config = dict(
    n_layer=15,
    d_model=320,
    n_head=5,
    n_kv_head=5,
    head_dim=64,
    d_mlp=1280,
    vocab_size=2048,
    activation='swiglu',
    norm='rmsnorm',
    norm_place='pre',
    norm_eps=1e-05,
    positions='rope',
    rope_base=10000.0,
    rope_fraction=1.0,
    qk_norm=False,
    attn_scale=0.125,
    bias='none',
    tie_embeddings=False,
    parallel_block=False,
    init='normal',
    init_std_qkv=0.0242,
    init_std_o=0.0,
    init_std_up=0.0242,
    init_std_down=0.0,
    optimizer='adam_variant',
    lr=0.000882,
    beta1=0.95,
    beta2=0.95,
    weight_decay=0.08,
    lr_head=0.00624,
    grad_clip=1.0,
    warmup_steps=302,
    schedule='wsd',
    decay_fraction=1.0,
    decay_shape='linear',
    final_lr_fraction=0.05,
    batch_tokens=32768,
    seq_len=2048,
    doc_mask=False,
    train_tokens=466200000,
    steps=14228,
    dataset='wikipedia_en',
)
MLP neurons of a small language model. Each row is named by its layer, matrix (down: output weights) and neuron, and shows model dimensions 32-159. Each number is 200 + 30 x the weight over its row's rms, rounded and kept within 0 to 999. A neuron's up and down rows have the sign that makes its largest values positive.
A block is one neuron, or neurons of one layer that tend to fire together. After each block is what it responds to, as a language model described it from the Wikipedia text at the highest values.

L3.down210,211,205,225,171,146,217,226,209,134,198,213,190,215,248,280,196,196,179,188,214,153,191,164,197,181,222,197,203,264,237,195,210,211,233,192,185,205,175,151,157,182,153,234,164,197,186,163,239,221,224,203,186,135,214,218,210,239,201,192,181,189,214,164,189,215,199,163,217,237,214,195,177,209,162,140,199,146,214,192,212,257,210,170,123,260,213,244,181,229,170,193,244,185,213,219,221,222,190,202,222,166,260,165,197,157,185,168,204,269,180,222,285,172,197,184,225,164,198,209,230,204,231,231,216,211,141,296,165
L3.down622,198,207,216,141,216,213,189,227,215,231,216,218,209,213,146,150,209,165,200,201,296,132,204,199,220,170,221,208,163,196,259,211,183,221,258,178,190,225,172,230,210,224,152,238,196,205,222,197,230,172,189,190,176,193,225,208,213,250,190,176,177,222,163,132,178,218,189,200,224,194,197,190,189,203,230,199,171,235,214,202,179,137,231,159,169,205,175,202,176,199,178,192,250,164,196,230,171,211,183,256,142,210,214,242,182,166,153,157,162,223,231,161,219,255,170,240,222,197,154,173,204,210,212,191,134,226,167,206
L3.down686,195,186,165,173,205,179,223,184,182,181,135,192,194,215,213,177,179,176,184,222,162,245,172,173,168,141,188,275,225,274,214,246,163,186,192,228,204,234,226,198,243,206,237,288,181,253,146,169,173,205,193,164,222,153,217,175,191,228,212,207,198,164,221,213,156,199,202,236,195,199,200,223,180,249,186,218,208,186,194,163,196,142,242,217,221,182,221,203,198,187,350,228,194,174,217,180,224,208,197,215,176,130,215,178,224,208,181,246,142,195,249,203,226,205,208,159,219,204,180,242,180,216,130,202,180,183,190,263
L3.down732,223,196,156,195,193,184,235,242,226,281,151,253,166,202,189,204,263,212,210,212,209,192,235,220,180,185,208,225,199,245,224,226,162,168,174,214,197,207,232,191,237,171,217,225,189,170,228,170,174,153,162,239,137,210,176,205,191,166,203,254,187,197,210,182,207,188,153,168,245,209,209,179,208,191,212,219,160,151,242,230,206,227,195,274,232,187,139,209,155,177,82,181,205,205,283,185,199,219,222,201,207,181,219,166,191,223,206,140,197,175,227,146,282,201,186,145,194,186,214,179,240,225,155,160,227,207,165,201
L3.down834,207,229,154,237,204,204,244,194,209,197,220,175,178,210,207,205,208,197,160,188,153,225,162,194,174,213,174,245,197,193,262,214,183,182,250,266,201,159,189,247,218,210,185,177,199,267,223,225,235,153,191,195,170,193,221,200,190,155,172,191,189,187,244,183,237,239,178,209,189,194,222,191,182,228,229,222,209,200,177,217,211,179,150,173,155,274,191,191,198,190,308,204,208,177,216,176,220,190,180,179,194,176,219,186,209,198,230,154,165,210,174,192,232,224,215,238,191,223,215,178,199,182,154,197,241,204,239,202
L3.down872,228,217,234,209,209,178,169,225,197,155,170,208,224,157,171,212,232,195,168,175,133,227,163,211,208,178,212,179,184,176,215,193,222,239,185,177,169,189,250,198,229,212,262,210,134,230,205,191,166,228,152,186,264,146,231,187,208,190,171,200,196,210,194,235,198,225,177,194,199,144,241,172,216,234,217,197,169,221,201,213,230,210,192,191,177,233,200,194,209,177,209,171,225,228,225,176,222,175,182,247,217,228,190,208,214,182,220,262,190,197,215,242,191,173,170,167,195,192,202,134,207,201,149,147,230,169,164,222
L3.down1042,169,166,185,201,189,223,209,220,187,161,184,211,216,163,213,180,141,177,200,216,144,154,149,236,174,243,145,222,212,216,190,246,242,174,170,164,226,171,160,195,205,234,183,174,219,184,185,179,245,229,217,207,218,206,154,168,179,202,203,171,199,206,209,231,191,246,214,161,208,154,202,178,210,181,223,184,221,225,148,184,169,232,175,189,97,225,219,196,209,224,317,162,216,199,191,206,203,222,213,183,245,207,198,181,144,172,187,147,150,175,169,203,200,196,96,193,212,139,163,187,198,225,195,208,161,169,161,183
L3.down1049,205,237,195,144,182,231,207,200,209,211,199,158,180,218,161,217,141,228,173,232,177,239,195,186,193,129,200,216,211,189,231,180,168,170,217,203,191,218,221,188,171,234,202,214,182,195,202,164,201,170,166,225,196,179,163,193,219,212,185,215,205,182,231,192,204,217,208,162,213,184,177,184,177,174,170,210,156,260,181,236,204,249,222,189,200,189,152,198,267,226,255,198,157,156,235,182,134,241,160,202,178,166,148,264,188,245,171,189,200,210,216,212,158,160,188,203,174,164,151,213,139,241,204,166,182,184,191,239
Description: Word-final ide fragments. Mostly the final piece ide of split words such as side, alongside, beside and wide, plus ction endings, the word after, and year numbers like 2000 and 2013.

L9.down193,216,210,239,193,177,241,172,174,196,236,206,230,218,254,204,246,199,221,188,179,177,203,181,195,195,176,235,173,194,139,196,172,199,224,181,246,192,225,182,243,218,201,201,217,234,261,261,221,220,183,171,146,232,207,191,226,212,221,181,227,212,171,147,213,241,203,225,194,191,210,232,183,150,219,224,216,226,272,137,212,227,169,229,225,174,221,200,187,200,185,223,236,199,151,208,216,232,182,226,193,204,172,146,213,177,169,163,221,155,172,213,232,171,204,203,184,222,182,224,232,214,195,169,215,218,187,171,166
L9.down764,202,216,207,187,193,206,276,257,204,214,247,234,158,227,242,190,229,211,231,249,227,214,207,194,166,300,215,143,201,209,170,217,193,196,264,183,205,204,174,190,179,192,216,223,221,214,181,202,232,159,149,155,200,244,212,210,196,272,177,184,235,148,193,215,197,237,225,200,191,172,175,156,212,229,141,176,207,197,213,183,197,201,182,234,154,206,208,199,243,211,234,184,242,214,164,163,211,179,167,150,250,188,196,208,212,211,211,211,165,221,236,230,231,237,253,171,225,262,238,227,179,195,219,204,189,197,204,218
L9.down1099,207,202,182,223,182,194,188,237,255,170,173,191,213,226,220,207,181,200,217,209,222,140,223,174,216,228,196,184,165,170,166,168,165,206,168,202,211,164,201,186,161,204,155,165,255,237,200,247,210,215,199,188,152,173,207,209,159,197,127,223,231,202,183,196,199,193,195,175,187,217,199,169,223,278,248,179,216,244,205,199,189,225,184,220,184,192,188,179,252,234,242,147,212,219,173,149,195,281,216,144,197,203,203,228,215,175,229,273,153,202,213,196,201,208,191,206,232,187,177,207,220,96,166,208,226,226,164,169
L9.down1208,234,177,162,161,171,216,151,199,177,164,219,252,186,212,179,216,246,218,163,162,192,228,163,214,185,192,199,191,206,179,207,226,196,228,214,211,191,190,221,150,115,246,212,222,188,185,266,200,159,181,179,177,200,206,195,210,264,197,176,197,194,212,146,189,192,191,210,197,228,149,192,206,217,188,169,176,219,224,207,241,213,185,170,208,143,203,184,253,216,222,345,223,135,177,215,212,238,173,173,224,243,254,186,224,201,202,159,265,246,233,246,183,162,180,180,215,211,211,168,237,158,178,241,199,217,154,193,215
Description: Adverb and degree modifiers. Adverbs and intensifiers that modify a following word, often the final piece such as -ly or -ally, like slightly, quite, very, relatively, initially.

L3.down519,199,201,167,201,199,158,182,196,212,241,181,167,174,185,209,166,205,167,172,180,184,136,165,168,180,217,201,191,146,140,251,227,178,196,196,213,194,202,147,190,233,198,182,179,247,205,200,210,245,263,228,204,217,171,233,203,199,195,258,214,256,183,221,182,172,194,201,206,215,236,159,186,158,159,169,271,176,230,160,244,204,175,199,199,212,232,215,252,230,232,196,173,191,210,214,218,244,199,196,254,268,171,263,182,205,164,205,220,179,178,223,206,214,185,185,215,218,225,192,219,190,151,186,161,206,176,233,246
L3.down596,188,184,173,195,157,187,190,174,194,199,213,186,161,163,163,174,224,213,217,233,192,148,202,204,276,245,185,215,178,223,168,187,210,207,169,251,209,144,240,164,190,188,211,245,180,199,210,233,158,210,181,247,140,177,178,212,175,131,201,146,206,207,171,210,198,214,172,180,245,225,227,191,169,222,166,256,235,136,177,188,219,196,207,165,209,139,190,202,217,212,259,160,227,218,212,171,202,136,251,213,173,233,192,205,189,186,171,196,216,196,200,206,219,211,183,179,228,199,239,239,209,209,253,212,204,180,185,214
L3.down952,134,202,194,177,164,243,249,186,236,251,196,198,166,207,236,151,234,215,192,259,207,264,202,224,196,196,180,200,210,190,196,232,212,207,190,200,242,211,182,174,190,204,189,244,229,218,170,178,162,195,174,141,175,272,199,226,194,209,195,175,203,160,202,231,195,251,230,138,204,175,200,208,205,171,256,200,206,235,182,233,185,209,226,178,205,168,222,193,232,233,186,229,211,166,199,215,212,169,177,159,178,251,165,250,202,159,167,176,187,213,129,198,169,198,137,189,184,153,254,202,176,170,248,240,219,179,197,171
L3.down994,189,207,224,240,238,188,244,202,223,202,163,251,211,216,217,203,205,219,203,177,138,227,226,206,158,201,154,198,232,225,205,232,210,213,226,198,206,186,184,146,162,174,225,206,190,222,221,153,258,212,250,156,207,216,206,170,190,191,190,231,192,188,133,197,161,213,209,149,246,265,230,229,184,162,198,184,156,207,167,254,183,186,177,221,255,265,211,204,184,189,305,189,212,186,202,220,183,160,202,201,215,167,213,183,166,168,293,216,241,260,191,218,259,244,232,246,211,181,242,169,238,195,221,180,178,248,175,222
L3.down1007,223,183,231,232,168,180,215,215,204,180,161,226,209,254,255,248,249,195,254,171,175,218,187,203,234,231,167,155,240,177,209,175,176,182,234,260,179,176,204,184,184,265,175,231,217,139,174,203,186,199,238,199,241,206,165,161,208,215,195,187,208,253,221,203,180,258,209,147,200,178,208,148,130,196,162,232,230,183,156,207,164,184,233,188,183,232,172,206,177,217,254,182,176,191,227,230,209,173,210,196,210,176,217,164,213,232,239,186,150,205,142,180,201,206,253,242,229,185,187,155,152,154,204,181,197,235,222,191
L3.down1029,193,177,226,194,180,206,204,184,203,208,185,172,191,139,179,171,140,200,185,221,180,198,281,179,192,214,201,233,192,199,175,167,180,205,164,154,115,237,225,159,223,214,172,241,159,216,129,154,148,146,219,219,245,257,224,208,205,207,165,237,226,236,179,254,150,183,197,229,209,219,208,171,140,236,192,211,159,212,235,188,157,225,257,246,182,196,169,229,168,178,202,200,187,238,206,234,164,166,244,234,152,215,269,259,166,238,184,195,203,153,210,271,195,223,212,173,228,189,214,256,199,209,167,191,250,233,175,221
L3.down1051,217,218,162,187,252,200,190,220,165,197,247,183,221,192,193,163,185,174,204,207,186,176,219,226,110,206,195,237,180,257,211,209,184,183,181,275,216,182,181,217,175,177,212,181,212,210,185,219,174,205,172,181,204,225,208,184,238,171,187,169,237,252,198,230,235,183,191,204,229,209,229,170,189,225,209,276,281,212,141,132,155,152,198,184,167,225,216,226,157,197,152,249,181,206,180,203,228,237,253,203,212,244,252,161,200,222,183,158,180,238,224,191,219,199,291,199,229,187,263,205,197,250,194,155,188,162,217,205
L3.down1157,229,193,196,175,220,154,166,243,144,149,161,212,206,172,234,259,146,170,156,210,236,154,189,151,253,184,200,165,126,216,213,201,174,202,196,267,232,211,177,211,154,180,190,228,218,187,185,167,181,205,216,207,171,235,245,234,196,222,171,152,236,180,193,211,182,159,161,222,161,176,225,227,238,228,161,195,134,161,187,237,232,234,213,189,161,173,138,223,213,273,233,163,175,279,186,180,243,214,226,151,192,166,202,173,188,181,188,248,185,235,217,220,183,214,177,216,153,240,186,218,163,161,176,215,213,221,180,187
Description: Word-final suffix pieces. Fires on a short piece that completes a word after its stem, mostly the adverb suffix -ly (current-ly, like-ly, large-ly), also in, val, serve.

L7.down814,174,223,166,168,221,231,198,280,177,214,233,243,233,238,192,203,180,238,168,141,203,221,219,195,219,198,167,189,217,158,197,195,218,190,219,228,187,199,224,166,187,221,186,143,195,187,193,207,158,176,99,191,199,208,191,172,251,217,251,183,223,170,212,171,186,201,232,228,229,140,206,215,222,190,159,209,196,195,209,204,234,202,146,192,163,224,177,188,195,191,202,146,220,208,199,247,204,226,186,230,197,266,227,214,108,215,241,134,186,206,205,203,245,189,171,193,211,170,152,188,242,193,191,201,192,241,196,247
L7.down1152,213,219,175,195,230,216,191,203,197,184,218,204,222,243,200,205,259,162,218,174,173,180,188,232,217,135,225,146,174,164,235,212,201,202,199,264,224,148,176,138,164,221,196,211,256,161,224,191,144,162,194,182,154,203,212,182,224,197,163,225,160,229,195,198,199,224,249,148,203,193,229,203,236,275,145,271,236,211,215,225,174,198,271,187,212,243,184,228,171,199,170,182,220,178,135,180,172,208,162,185,224,253,253,209,126,174,221,187,173,209,206,168,181,226,213,172,236,201,195,173,235,208,201,158,228,241,193,157
Description: Mid-word continuation pieces. Word-internal continuation tokens, mainly decimal digits after a point in vote-share tables (58.34) and suffixes like -ly (elytra, generally, currently).

L9.down232,179,185,155,228,239,211,177,112,230,257,203,217,223,214,188,162,189,162,188,153,198,222,221,270,206,233,230,203,226,189,225,154,210,171,187,208,234,224,221,241,153,200,163,211,178,232,134,167,210,193,255,155,229,224,178,207,212,222,215,235,234,248,164,174,219,166,215,211,186,174,185,232,188,209,224,185,179,214,166,179,180,153,167,216,225,191,199,216,147,167,212,195,227,200,212,225,187,227,166,147,248,201,235,215,168,174,191,183,162,182,240,208,174,192,260,141,225,199,174,192,189,177,206,159,141,182,234,156
L9.down276,205,219,200,179,184,177,182,204,201,181,191,190,206,199,201,172,261,206,230,210,171,255,199,182,190,232,193,182,175,156,193,200,185,177,186,238,177,188,192,224,226,194,191,194,236,167,159,145,197,264,245,216,126,206,204,261,222,173,179,208,214,228,211,178,223,183,213,202,181,186,168,158,255,193,180,248,259,237,178,169,251,169,219,256,179,215,158,206,163,168,168,208,219,205,223,191,167,197,216,170,200,162,204,184,237,199,208,229,178,195,214,182,167,182,233,206,157,196,193,218,164,180,176,188,208,223,224,234
L9.down406,177,181,157,199,171,163,180,231,210,228,208,221,208,194,171,151,169,205,246,196,222,211,203,218,196,176,201,228,249,167,244,185,182,187,185,240,226,225,208,161,133,211,169,204,204,215,176,176,215,216,215,157,169,185,223,158,195,171,252,190,172,239,214,195,197,212,127,204,203,235,234,195,211,203,171,223,165,188,174,184,145,205,200,224,244,196,200,135,272,202,143,178,162,211,224,198,198,207,212,204,210,199,201,221,162,226,195,178,120,180,137,245,219,245,204,200,182,159,185,166,258,183,147,259,151,207,171,234
L9.down914,158,172,199,215,207,195,195,114,158,213,271,192,199,222,242,230,196,169,169,155,206,192,210,257,185,184,166,222,226,220,184,236,186,215,198,223,242,187,221,219,273,214,176,221,182,183,240,192,179,167,221,203,189,160,208,230,196,235,173,211,234,245,198,192,221,235,150,229,191,156,193,211,147,169,172,176,263,282,223,222,163,191,202,182,231,202,188,204,184,203,0,187,206,157,193,212,191,214,238,240,200,160,183,227,244,183,177,205,134,197,224,215,218,264,205,193,208,204,179,218,183,213,224,227,151,190,219,222
Description: Hyphens in table separators. Mostly the third dash of a table header separator line such as |---|, and hyphens or dashes joining words or numbers (liberal-nationalist, 2007-2019, 1-0); weakly, mid-word fragments like Okla-ho-ma.

L3.down134,208,253,56,241,208,176,181,230,250,225,243,197,170,161,173,158,221,161,218,223,197,211,202,188,217,216,231,152,208,222,223,166,229,229,225,214,239,192,227,208,195,191,210,205,206,240,160,201,189,205,205,172,237,218,163,209,265,148,205,213,187,173,152,224,174,200,225,192,200,259,197,156,203,163,250,189,202,195,232,143,205,186,189,202,172,220,204,212,199,193,184,223,211,193,181,198,211,216,221,197,214,190,200,161,241,161,223,198,182,180,143,163,188,236,227,227,182,223,222,197,221,215,223,184,172,173,181,207
L3.down438,231,205,214,188,193,221,198,163,174,223,213,247,213,234,184,155,259,239,183,231,193,203,198,210,241,217,198,199,235,162,199,201,176,143,230,243,204,208,228,191,196,175,230,203,249,215,214,208,190,200,192,198,198,176,200,193,179,179,165,250,182,191,196,169,170,134,245,195,225,208,205,155,152,195,179,244,177,199,232,188,240,228,192,220,225,168,191,231,218,201,355,197,182,149,178,230,213,166,228,158,221,165,201,232,204,158,171,216,187,140,251,224,258,199,231,140,228,227,225,208,195,218,180,182,157,222,192,223
L3.down522,240,179,205,177,187,174,234,176,275,188,144,253,177,174,194,146,227,189,224,235,165,224,144,210,201,157,233,198,161,233,219,219,182,171,172,212,211,189,178,227,167,222,179,230,187,176,204,216,251,224,248,213,215,233,188,219,185,234,209,241,244,179,170,223,225,152,229,272,206,219,191,173,226,202,251,193,194,180,183,169,164,208,179,221,242,208,203,179,234,253,234,190,184,237,266,221,205,184,279,202,240,217,214,210,236,212,142,175,141,158,221,166,248,182,163,233,169,185,173,259,195,232,217,224,197,185,229,188
L3.down538,202,213,151,231,266,184,193,186,232,230,241,123,246,206,218,204,226,177,183,200,169,222,178,209,206,232,250,166,211,207,146,194,165,202,195,164,181,184,206,182,227,192,214,194,197,225,173,246,208,223,160,196,258,181,228,159,209,204,161,257,192,166,217,123,191,230,175,207,220,201,240,198,262,192,222,196,177,189,237,213,188,224,152,206,187,207,205,224,241,187,77,237,185,213,178,186,177,204,163,197,225,203,212,204,189,202,158,189,204,178,177,214,167,228,243,255,167,240,212,202,186,167,169,231,209,208,146,192
L3.down763,210,210,193,211,156,175,228,212,219,206,211,217,201,217,229,133,213,234,216,177,190,174,219,149,154,247,183,139,187,226,195,159,193,197,197,207,204,239,212,214,225,200,198,123,188,205,235,214,142,168,170,248,230,230,184,162,241,177,231,252,184,179,227,179,248,180,147,177,250,180,226,142,189,169,152,198,148,215,198,138,216,263,277,254,184,217,233,216,182,159,205,185,198,230,231,195,176,187,217,210,135,211,222,140,165,188,192,240,204,219,199,141,222,233,230,230,200,179,206,277,219,147,219,183,161,147,186,195
L3.down902,195,184,203,171,181,158,160,234,120,208,196,251,215,195,230,207,147,176,180,287,248,181,226,218,203,229,194,156,195,206,214,163,180,176,152,200,165,205,204,205,196,198,190,179,194,231,184,187,235,227,175,193,181,147,191,156,197,233,222,162,201,208,250,233,177,221,265,210,180,171,210,236,153,196,207,161,158,195,240,255,221,226,199,181,164,241,171,198,174,200,154,191,245,246,187,118,171,219,218,259,187,234,257,196,200,206,185,238,239,199,189,178,168,257,226,181,115,205,210,168,255,159,232,146,221,229,181,196
L3.down916,221,207,163,183,170,205,229,196,220,199,193,180,248,200,181,90,190,183,218,223,173,188,225,184,185,168,196,199,215,188,205,178,143,222,213,199,178,152,181,237,146,195,219,251,265,143,232,178,191,192,212,239,189,152,244,194,226,182,215,162,225,199,185,202,177,187,211,202,226,142,198,189,215,185,203,220,245,172,221,216,177,230,178,226,185,196,203,263,270,219,265,211,222,173,193,226,211,228,246,205,194,187,204,154,199,227,217,166,175,173,184,254,221,229,200,193,210,214,187,196,220,234,185,241,241,209,179,207
L3.down1223,157,183,170,212,235,223,192,187,255,193,249,164,208,183,177,202,196,129,193,185,190,165,143,203,165,208,159,190,227,166,163,190,192,135,177,234,196,203,231,193,206,193,159,220,247,199,232,204,236,232,175,196,210,202,211,185,168,213,198,155,169,197,265,212,162,185,157,196,212,199,240,201,209,194,141,183,150,160,201,189,187,208,157,204,223,227,190,172,224,191,170,229,217,230,216,201,176,175,254,171,213,212,191,254,205,209,120,197,206,189,208,155,244,166,206,172,249,183,190,229,247,313,239,218,168,201,243,182
Description: Mid-word "ent" piece. Fragments inside a split word, mostly "ent", e.g. s-ent, ess-ent-ial, oppon-ent, plus pieces like fer, vent, row, pi.

L7.down72,225,212,221,202,189,192,166,138,221,211,206,195,231,212,185,231,209,234,206,204,203,202,205,187,153,216,214,201,227,239,150,217,219,181,201,176,232,223,194,242,220,172,213,214,186,207,177,223,193,267,178,222,167,223,206,220,263,197,171,230,148,164,210,139,240,180,122,162,230,176,180,208,235,198,179,235,189,189,205,195,190,179,203,204,217,211,215,122,183,181,210,200,157,193,201,217,226,174,180,187,159,218,218,171,191,217,228,217,230,213,200,162,253,175,187,237,170,207,214,210,142,164,203,243,212,159,151,170
L7.down221,185,151,170,211,203,202,156,147,200,157,211,234,224,186,201,217,241,225,197,188,161,238,192,265,168,211,210,180,204,232,164,197,193,231,162,208,208,171,131,219,153,203,217,199,170,196,167,211,174,240,204,199,175,188,192,208,204,216,199,180,137,227,216,213,202,211,194,165,187,187,186,204,212,196,221,227,197,145,203,194,253,201,243,236,226,169,203,216,198,219,185,193,201,200,195,143,238,215,230,157,163,191,188,142,205,150,242,206,245,209,241,201,196,151,239,219,139,170,228,192,176,236,201,221,215,252,203,216
Description: Sports competition words. Nouns and verbs for sporting contests and results, such as match, debut, season, defeat, win, and draft, mostly in athlete biographies; also word endings like -ide, -us, -age.